config.yaml
num_hidden_layers: 13
norm: "rmsnorm"
rope_fraction: 1.0
attn_scale: 0.199
bias: "none"
parallel_block: false
extras: ["capped logits"]
init_std_qkv: 0.0179
optimizer: "muon_variant"
weight_decay: 0.0059
lr_head: 0.00399
decay_shape: "linear"
batch_tokens: 131072
MLP neurons of a small language model. Each row is named by its layer, matrix (up: input weights) and neuron, and shows model dimensions 576-671. Each number is 128 + 24 x the weight over its row's rms, rounded and kept within 0 to 255.
A block is one neuron, or neurons of one layer that tend to fire together. Before each block is what it responds to, as a language model described it from the Wikipedia text at the highest values.

Description: Commas and semicolons splitting items within infobox fields, tables and lists, as in 6–2, 6–4 or Serial, Uncredited; also some verb-ending pieces such as constr-ains.
L6.up226 [138 139 147  89 119  87 123 197 126 172 166 121 165 116 149 107 143 111 124 138 167 143 126 101 117 120 142 175 154 113 128 111  96 142 136 162 143 168 145 118 126 109  93 166 103 111 124  88 144 164 119 142 169 137 127 130 118 127 120 122 140  97 124 188 112 160 147 174  81 113 156 137 108 129 184 118 129 139 159 154 113 109 128 136  96 120 133  85  96 129 117 142 144 150  50 128]
L6.up471 [ 97 134 134 112 156 147 134 138 147 154 143 118 127 157  98  93 117 121 132 119 131 142 153 179 157 109 136 148 152 126 123 100 140 104  99 167 119 130 132 162 144 113 152 141 116 123 169 140 175 160 120 137 122 166 133 113 132 138 103 161 148 207 103 160 116 133 127  76 176 107 102 110 129 104 134 132 119 151 150 111 149 116 124 132 106 109 129 110 112 129 130 131  99 101 131 123]
L6.up585 [ 82 177 122 120 115  80  91 174 125 122 128 111 134 131 151  94 171  97 110 116 113 110 122 137 147 131 128 130 156 111 151 108 189 139 144 134 114 140 150 150 133 132 164 139  87 136 129  89 173 102 117 102 109 100  89 116 106 164 126 107 118 133 146  74 117 170 131  99 140  71 123 148 124 112 146 129 114 155 131 107 144 140 143 177 112 184 116 148 102 143  81 149 128 161  99 136]
L6.up620 [115  79 126 110 134 135 126  87  96 111  71 124 111 172 137 139 104 139 115 129 150 140 121 152 108 121 182 125 106 116 130 130 127 130 130 156 138 154 102 152 142 101 133 117 124 129 135 109 134 139 108 134  96 136 154 122 122 110 133 111 158 136  99 103 114 134 139 134  81 133 110 122 116 140 116 126 152  75 144 131 116 141 128 144 164 103 121 168 120 154 124  81 117  86 163 117]
L6.up1186 [165 132  85 135 138 136  99 132 147 167 136 119 143 172  87 144 131 145 160 129 168 132 101 117 126 105 127 128 172 116 137  96 120 116 140 197 144 151  96 145 142 116 104 121 104 141 158 127 102 101 127 117 135 103 105 145 179 130  99 144 129 140 127 116 124 122 112 144 125 105 137 129 111 128 131 136 184 183 111 121 112 136 148 136 103 131 151 142 102 154 144  81  97 149 122  97]
L6.up1466 [122 148  85 143  98 132 140 126 144 162 109 116 137 143 130 141 123 111 132 118 170 121 119 115 156 142 111 134 173  81 110 103 135 124 133 109 146 151 131 168 155 103 103 119 121 141 162 149  97 132 105 120 174 112 115 151 188 137 112 139 113 136 137 144 149 109 117 104 122  88 190 107 108 132 118 117 109 171 138 131  93 157 122 150 108 149 143  91 124 149 119 123 113 140 116 111]
L6.up2022 [144 119 171 158 127 143 172  99 180  98 146 154 124 133 124 161 102 166 123 128 129 152 120 127 135 149 126 134 179 147 140 120  75 140 106 116 100 145 107 135 128 104 168 148 141 103 107 156 120 159 100 148 122 159 110 145 102 110 128 107 156 195 134 127 178 141 128 116 136 122 143 142 135 141 122 137 141 115 137  96 153  98 146 152 170 104 125 131 134 159 140 167 123 175  78 128]
L6.up2126 [109 115 130 130 127 166  66 148 141 131 172 112 133 126 129  79  96 149 101 131 140 136 136 165 122 151 121 127 140 150 111 143 141  99 207  65 126 139 110 138 116 138 177 154 123 133  94 140 119 166 147 141 126 103 134 138 157 224 111 166 131  93 116 124  96 136 191 154 153 160 101 138 111 112 128 113 133 158 127 164 124 111 138 149 120 128 116 141 133 130 156 127 113 132 140 120]

Description: Number words, digits, ordinals and "end" right after a determiner that mark count or position, such as end of the season, two years, first half, a 2–2 draw, and the hyphen in three-star.
L6.up400 [118 171 126 142 130 131 123  79 136 119  96 114 121 152  88 134 144 147 129 123 165 137 135  96 148 108  91 165 116 163 136 142 121 121 186 131 128 146 121 116 125 121 158 132 121 110 119 108 152  61 144 112 144 116 123 172 122  86 120 118 113 145 129 139 122 115 127 139 108 118 148 123  70 114 113 107 144 164 147 110 173  60 121 123 100 115 134 110 152 118 108  98 155 150 136 108]
L6.up492 [125 149 121 123 114 145 151 112 141 151  92 128 131 115 160  96 115 138 141 141 142 120 165 115  91 148 148 184 142 124 103  95 123 137 142 122 118 139  98  88 162 121 144 150 111 148 150  73 123 162  95 134 145 157 145 181 118 110 130 140 116 145 122 177 131  60 114  82 160 114 163 155 159 113 127 113 103 130 120 166 139 123 135 162 129 102  95 125 146 142 156 117 163 148  95 132]
L6.up752 [156 109 146 140  79 156 103 111 116 120 133 117 120 162 125  79 127 115 166 143 140 121 139 116 111  45 154 120 121 151 132  90 115 155  98 134 158 144  89  77 104 154  97 120 126 105 125 126 150 126 166  91 149 118 133 141  86 144 142 140 106 125 132 137 160 113 164  77  76 111  91 161 109 117 143 135 127 120 127  88 156 139 142 109  85 119 144 113  71 137 138 110 124 117 131 116]
L6.up875 [145 109 160 134 116 139 126 144  64 113 143 153 117 161 123 106 110 116 152 113 125 150 129 149 103 140 137 114 132 149 112 110  94 107  95 178 160  94 156 147 125 147  91 151 138 159 116 132 141 130 131 139 140 101 107 148  94 141 148 124  96 120  77 101 149 137 127  73 133 154 137 126 127 135 107 144 151  85 115 128 106 100 107 135 146  96 174 114 150  61 119 124 147 113 116 142]
L6.up909 [110 133 146 101 132 119 112 140 123  88  90 155 119 122 105 154 158 126  71 119 114 167  90 142 127 132 121 157  95 124 170 118 124 110 130 158 128 169 140 110 129 151  89 165 147 121 114 142 104 140 115 127 106 154  90 108 146 119 117 121 118 113 126  67 136 110 125 121 160 115 103 128 144 156 137 100 149 104 117 122 128 143 137 133  85 147 129 117 106 157  99 102 170 122 125 160]
L6.up1666 [141 129 172  98 116 107 135 126 121 124 126 126 105 118 111  80 142 132  64 118 151 128 150 149 125 128 153 130 146 185 171 158 153 135 141 117 115 140 135 134 151 138 120  98 177 125 134 133 117  85  99 137 157 109 111 148 145 134 144 172 146 125 109 130 126 113 118  78 175  87 142 127 126 126 173 117 117 162  85 100 139 132 112 160 167  91 149 124 152 134 173 118 131  89 132 118]
L6.up1692 [ 98 105 138 149 113 113 151 146 109 137 109 138 142 167  79 140 150 123  98 157 112 162 130  93 119 178 105 138 114 121 135 157 145 151 151 123 132 159 132 161 121 122 117  62 154 162 134 129 121 172 149 125 189 123 122 154 113 142 135 115 177 138 122 108 161 154  97 122 127 138 134  75 111 158 131 112 126 125 145 134 155 150 117 158 130 172 170 107 106 138 166 121 159 147 131 134]
L6.up1704 [121  98 128 122 114 107 111 100 132 129 152 125 118 117 123  95 136 136 152 108 119 130 123 113 112 106 123 126 132 152 119 132 207 127 153 127 126 152 164 135 147 128 185 186 122 138 107  99 110  96 132 108  68 143 119  90 147  99 151  93 147 198 105 131 151 144 174 140 163 111 154 110  83  80 128 114 160 110 109 138 125 142  98 108 165 120  70 135 107 123 144 118 156 121 151 109]

Description: Commas, and sometimes opening parentheses, right after a number or year that separate it from a following number, as in year ranges, scores or table values (1994, 1995; 6–3, 2–6; 7.9 (46.2)).
L5.up143 [112 161 128 133 114 115 155  98 108 113 139 129 120  90 108 159  84 100 129 114 125 115  88 155 141 144  93 114 169  84 113 135  99 110 105 117 140 136 116 141 127 133 139 152 141 147 142 147 162 133 137 131 117 145 133  77 124 107 144 145 147 116 124  99 120 119 153 139 147 153 136 117 129 154 106 133 107 126 146 139  89 142 146 118 125 128 129 132 133 144 108  90  83 156  94 129]
L5.up1568 [146 156 119 155 130 136 116 114 123 167 120 143 127 107 141 162  84 137 115 152 149 140 151 131 139 147 132 105 108  90 134 117 150 110 126 116 124 173 108 138 109 112 160 129 127  85 102 153 130 125 150 101 153 112 192 124 144 125 122 117 133 130  82 135 122 112 203 117 126 118 149 122 143 131 127 129  71 114 129 133 135 134 156 137 125 163 180 143 141 137  96  94 173 145 150 160]
L5.up1966 [121 157 123 119 129 152 120  78 136  78 102  87 113 118 119 139  73 171 126 141 122 119 124 133 131 157 129 137 110 136 152 116 124 118 160 122  91 231 157 154 117 176 127 131 116 129 140 126 166 157 142 119 114 138 129 147 117 138 133 151 119 126 141 156 130  66 145 132 124  80 148 143 134 126 128 107  84 138 133 100  82 168  79 132  69 122 124 101 107 121 135 117 162 124 124 136]
L5.up2123 [146 164 101 140 127 187  93 135 112 149 124 120 146 154 134 161  85 170 126 130 131 141 169 115 126 103 120  74 165 129 126 108 169 127 104 136 130 162 116 173 159 103 140 143 140 162 168 116 140 122 117 119 133 141 126 148 147 128 133 137 118 161 132  58 135  83 169 106 164  94 145 102 133 125 110 141 111 130 131 123 130 129 109 152 115 141 144 118 126  94 127 119 142 126 103 129]

Description: Periods after single-letter initials or abbreviations in names and citations (W. A. Dwiggins, N. Ninth St., v. Scott), plus some mid-word pieces and month names in dates.
L5.up683 [143 153  87 167 131 149 167 137 145 162 125 111  75  97 153 149 118 152 122 119 129 149 142  91 152 114 104 102 121 126 127  97 217 109 109  96 121 147 159 119 152 133 155 129 137  71 139 136 118 144 130 163 155 131 108 144 149 141 145 128 155 134 108 114 164  92  92 120 138 139 163 105 149 143 134 143 111 138 172 103  91  73 132 139 144 112 122  97 103 124 115 110 145 152 126 102]
L5.up812 [155 121 138 151 114 127 175 143 114 116 103 126 125 130 139 172 144 130 179 145 158  89 142 174 151 135 127 156 128 131 126 146 102 132  90 103 160 144  88 107 119 126 115 111 140 140 104 119 132 119 120 130  96 136 114 142 164 145 142 132 116 147 112  97 140 153  98 157  96  89 137 134 128 155 137 139 138 146 121 114 119 143 164 123 120 108 153 120 127 120  91 167 117 138 155 115]
L5.up832 [128 118 175 100 128 158 176 109 133 126 115 142 114 110 153 149 182 125 130 106 105  23 135 108 146 129 108 175 118 133 134 162 131 118 156 139 132 117 111  53 119  97 126 111 112 141 155 155 119  75 111 128 108 111 170 115 147 151 173 103 187 143 125  88 153 123 103 156 135 125 119 135 141 145 170  95  96 143 144 152  88 154 177 155 165 140 128 105 114 142 133 103 120 136 123 106]
L5.up2041 [112 116 124 139 152 125 134 148 167 130 141 126 154 130 153 156 148 165 145 125 193 117 129 119 145 136 101  86 137 101 141 134 121 140  92 119 147 118 141 158 116  68  79 139 105 189 103 182 132 115 166  97 124 127 103 102 141 135 143 100 160 103 140 140 165  68 117 142 145 185 108 158 130  96 141 126 138 180 127 112 104 132  89  94 165 160 109 130  83 133 105 153 137  97 113 126]

Description: The piece "end" as an incomplete chunk of a longer word, e.g. endometriosis, endorsed, Superintendent, Nintendo, descendants; weaker on other opening fragments such as sp (span, spite), ex (express), curr, refl.
L2.up23 [176 128 121 142 113 110 117 142 104 130 118  81 164 131  97 126 139 157 136 135 132 119 128 111 122 113 158 145 124 100 128 108 119 133 165 142  98 146 123 112 146 116 107 125 142 164 127 109 107 110 166 145 138 109 146 156 137 145 115 136 127  94 158 202 125 137 114  78 139 174 167 117 100 130 131 154 132 123 159 129 128 136 143 143 103 114 134  96 142 118 132 102 117 133 112 108]
L2.up2113 [150 117 115 129  99 138 166 146 143 108 141 102 129 167 123 172  73 147 138 116 175 105 196  67 117 128 146 137 148 141 165 135 176 130 131 134 119 175 127 133 143 156 102 158  88 143 113 146 118 134 101 148 125 109 114 160 150 123 122 143  76 117 149 159 137 106 139 155 170 143 157  99  93 158 121 127 133 106 100 152 118 126 126 120  91 102 129 101 133 123 144 113 173 137 142 131]

Description: Short subword pieces in the middle of a word split across tokens, especially "f"-containing pieces, such as fiv-ef-old, moti-f-s, forti-fic-ations, hi-at-us.
L6.up370 [140 136 160  96 135 157 148 111 169 107 143 113 130 128 120 119 168 153 167 155 110 189 137 112 140 129 125 126 171 106  72  87 116 154 150 153 147 161 146 115 158 158  91 130 116 116 178 113 170 140 106 166 116 138 115  93 132 115 140 116 160  94 116 153 131 143 164 160  95 136 146 121 103 104 118 134 150 119 149  90 132 111 145 168 149 115 136 150 111 160 109 165 146 118 116 115]
L6.up378 [117 183 114 129 136 100 119 115 125  87 108 136  93 137 127 136 157 125 122  90 118 138 132 122 102 121 125 131 149 102 117 133 100 109 123 121  86 152 193 163 140 136 111 109 132 102 157 133 129 143 139 119 122 101  85 124 118 113  91 127 114 135 127 133 154 120  75 142 116 135 116 123 129  95 141  88 164 123  96 139 159 116 110 129 150 143 154  91 130 137 131 150 111 126 127 165]
L6.up481 [112 115 137 170 119  93 118 144 170 104 142 105 124 162 154 131 114 145  74 142 122 108 102 143  74 148 139 141 165 133 122 136 113 111 108 126  80 130 129 100 116 152 133 120 136 140 122  80 132  88 148 117 100  82 147  93 143 121 171 125 183 154 123 134 137 102 109 121 136 135 105 114 138 102 147 109 137 104 139 164 123 156 161  78 112 148 159 152  99 176 142 144 164  83 114  92]
L6.up839 [121 109 122 132 145 134 131 107 136 143 136 134 146 147 128 159 142 134 127 118 127 152 121 102 139 138  79 101 107 119  96 121 127 130 160 119 111 139 148 118 127 139 118 133 119 152  92 151 140 129 148  75 113  87 131 155 140 119 129 134  85 114 129 108 133 113 117 131 154  92 103 115 113 110 161 129 123 173 111 168  93  96 147 166 160 108 119 179 102 153 171 141  83 109 138 130]
L6.up1269 [ 82 100 161 110 131 127 145 129 140  96 149  89  88 128 109 155 117 117 130 151 111 130 104 151 116 159  92 133 106 118 137 114 170 141 154 105 110 129 155 122 163 127 129 122 143 163 110 136 173 120 160 135  88  79 156 137 135 143 146 102 131 120 113 138 152 115  88 105 143  97 114 122 112 115 122 102 112 149 116  73 104 142 178  68 142 119 116 143 128 138 120 107 102 139 131 150]
L6.up1618 [114 144 124 104 113  96 100 142 145 125  79  59 140 106 137 124  97 154 144 165 168 154 117 138 128 131 104 110  99 120  86 122 105 141 177 114  88 129 147 123 138 129 102 140 102 139 120 152 174 171  93 136 107 108 131 138 120 119 123 126 137 198  92 130 112 149 117 147 129 123 158 122 159 129 126  93 114 117 126  74  98 123 141 147 132 118 118 114 129 102 137 133 121 142 113 121]
L6.up2216 [101 125 100 127 155 144 106 119 141 161  81 189 160 120 149 111 120 133 125 138 168 115 126 120 126 152 108 145 168 125 114 183 118 102  91 110 161  98 140 167  73 127 150 122 135 145 123 138 126 144 119 152 109 158 135 122 127 137 141 156 100 119 134 112 142  89 113 137  75 124  88 137 133 115 155 101 134 116 207 124 108 167 158 121 110 143 142 152 185 117 136 145 104  88 107 154]
L6.up2252 [102 153 138 111 116 172 102  99 164 133 140 162 106 122 160 138 138  76 156 104  97 140 156 179 135 130 137 106  94 106 116 136 155 134 121 115 116 136 188 167  90 121 175 141  90 177 136 120 126 115  87 136 118 107 103  96 108 106 166 140 130 161 128 136 114 135 154 129 122 113 135 173 124 143 147  81 129 127 121 101  78 132 152  76 156 124 122 142 159 128 112 106 131 137 162 148]

Description: Middle or final fragments that finish a word split into several tokens, often just before punctuation or a suffix, e.g. af-fair-s, soc-cer, Dres-den.
L2.up511 [157 119 167 150 174 135 132 146 133 136 139 111 114 130 110  95 111 105 117 126 136 144 155 141 139 133 116 114  91 104 139 121 111 148 123 150 101 132  62 129 177 115  90 127 155 146 132 160 144 120 107 110 130 103 118 104 130 113 140 174 140 150 130 114 135 127 133 146 132 103 141 103 119 116 113 100 121  88 134 146 116 124 141 113 122 126 163 183 141 122  91 127  89 156 140 128]
L2.up1427 [ 98 132 129  99 160 136  97 143 132 124 135 143 111 109 119 146 105 106 120 158 119  98 129 114 104 124 120 127 121  82  93  94 155 153 154 105 170 120 134 182 159 130 155 121 153  67 137 177 176 126 116 142 139 128 166 150 141  89 151 152 106 148 173 154 143 134 143 130 111 123 119 137 136 118  98 135 147 102 114 101 172 140 151 147 146 130 150 130 124 145 129 126 125 135 109 136]

Description: Middle fragments of words split into several tokens, after a short prefix, such as im-prov-ements, em-bodi-ment, acc-ur-ate, Comp-u-ter.
L5.up42 [102 118 134 136 142 112 130 123 149 123 105 138 110 143 113 131  67 142 135 111  91 162 171 154 169 120 146 116 103 116  98 159  94  94 129 150 134  90 124 121 110 156  99 110 132 118 159 207 204  98 158 150 124  93 109 102 118 154  98 135 113 132 144 121 115 107 113 118 132 131 124 133 142  93 158 123 126 136 122 162 105 105 123  99 104 132 149 109 112 121 133  97  79  91 110 132]
L5.up672 [109  93 152 114 112 113 167 141 134  95 107 139 174 153 138 120 147 130 111 113  94 121 116 146 160 123 128 124 110 142 166 153 137 116 147 119 125 109  97  86 102 118 107 112 120 122 211 146 128 151 136 148 117 143 145 146 152 117 139 106 107 139 120 128 144 134 149 153  97 159 104 154 116 104 175  99 128 174 175 231 114 169 147 158 151 144 128 166 132 120 119 108 119 113 134 122]
L5.up688 [ 91 126 160 140  56 143 147 139 131 122 128  95 150 138 108 129 157 133 163 144 118 127 165  92  99 164 151 145 101 123  83 119  81 136 148 119  85 124 154 106 135 123 148 140 146 161 138 148 124 140 128 124 113 116 118 161 143 121 168 131 118 112 132  97 122 114 112 135 122 112 152 131 101  84 163 129 112 130 119 148 110 157 151 141 154 138 150 162 125 104 109 146  86 107 141  97]
L5.up1111 [117 167 134 110 104  92 143 124 156 118 110 116 116 135  96 154  85 101 100 153 150 101 140 170 125 114 157 209 134 144 119 116  94 104 137 135 102 135 116 122 149 108 113 114 100 137 142 148 144 175 100 133 130 133 118 124 129 122 138 108 160 109 107 136 111 145 155 134 132 130 105 104 139  86 131  99  92 124 185 105 160 148 136 128 167 137 157 168 171 140  99 136 139 166 125 128]

Description: Word endings or whole words that mark a start, such as opening, opens, launch, beginning, establishment, with weaker hits on verb suffixes and hyphens in compounds.
L5.up87 [130 113 113 128 119 112 151 150 138 111 159 114 122 112 131 101 163  99 153  89 118 122 151 124 130 125 138 103 104 130 121  64 154 100 140 142 142 139 141 134 155 141 167 133 120 155 129 153 163 117 126 148  85 116 136 136 123 125 117 154 124 124 111 185 102 105 114  95 157 176 132 142 103  95 124 163 160 144 125 159 134  87 120 151 100 167  78 128 136 142 110 149 142 107 139 123]
L5.up660 [122 131 140 108 173 118 155 140  83  80 150 104  97  78 136 129 115  81 155 115 121  98 112 137 121 142  58 135 146 144  93 113 103 115 159 102 151 145 143  96 147 136 155 125 104 120  91 121 159  66 134 131  81 130 139 145 161 120 131 153 124 174 107 142  55 119 118 119  96 151 141 142 114 133  87 137 123 168 108 129  75 131 166 123 148 128 138 118 132 125  97 169 143 143 149 113]
L5.up939 [120 154 116 112 124 124 142 111 111 114  93 133 120 158 128 137  90 138 133  90 169 129 114 141 133 113 125 134  94 115 132 101  80 108 117 189 158 160 111 122 113 133 156 127  79 164 118 111  99 104 131 121 103 148 108 112 175  94 139 141 139 182 101 125 122 153 105 133 150 103 102 141 127 119 127 143 117 146 135 102 133 112 133 151 142 121  94 150 127 117 142 140 182 127 151 158]
L5.up1242 [105 106 136 114 128 141 160 126 118 139  59 132 124 156 112 129 125 162 102 104 126 126 115 138 105 146 137 134 189 145 110 140 139 122 118 177  96 125 109 119 131 147 123 112 124 184 118 102 137  47 148 118 123 135  98 150 114 159 131 113 159 153 141 121 136 107 142  87 150 171 114 116 136  89 122 147 136 124 109 161 112 130 189 147 136 111 116  92 148 103 147 138 133 145 133 163]

Description: Comma tokens right after a noun or name ending a phrase, mainly in lists and place names, as in "savings, investments" or "Birmingham, United Kingdom".
L2.up274 [149 154 134 126 136 111 148 117 123 122 111 144 136 115  78 103 123 161 139  97 132 155 106 155 142 163  85 114 169  95  92 121 100 115  92  86 124 119 135 154 147  96 110 136 113 131 122 107  96 133 116  94 113  81 111 121 137 102 114 159 160 135  52 163 112 112 134 113  98 151 128 107 104 159  81 113 140 137 131 134 140 155 144 141 137 149 113 140 102 160 129 134  78 111 154 128]
L2.up1568 [109 114 120 137 123 101 119 130 120 140 118 131  60 152 108 110 167 186 123 130 187 132 137 138 143 143 117 141 193  85 138 133 161 137 135 162 120 109 109 163 134 104  78 160 135 152 108 126 130 126 102  97 165 112 127 101 120 117 128 134 124  84 127 112 137 134 115 118 119 168 123 119 149 162 112 173 149 124 102 127 115 146 191 113 133 129 148 121 116 127 139 130 130 132  99 136]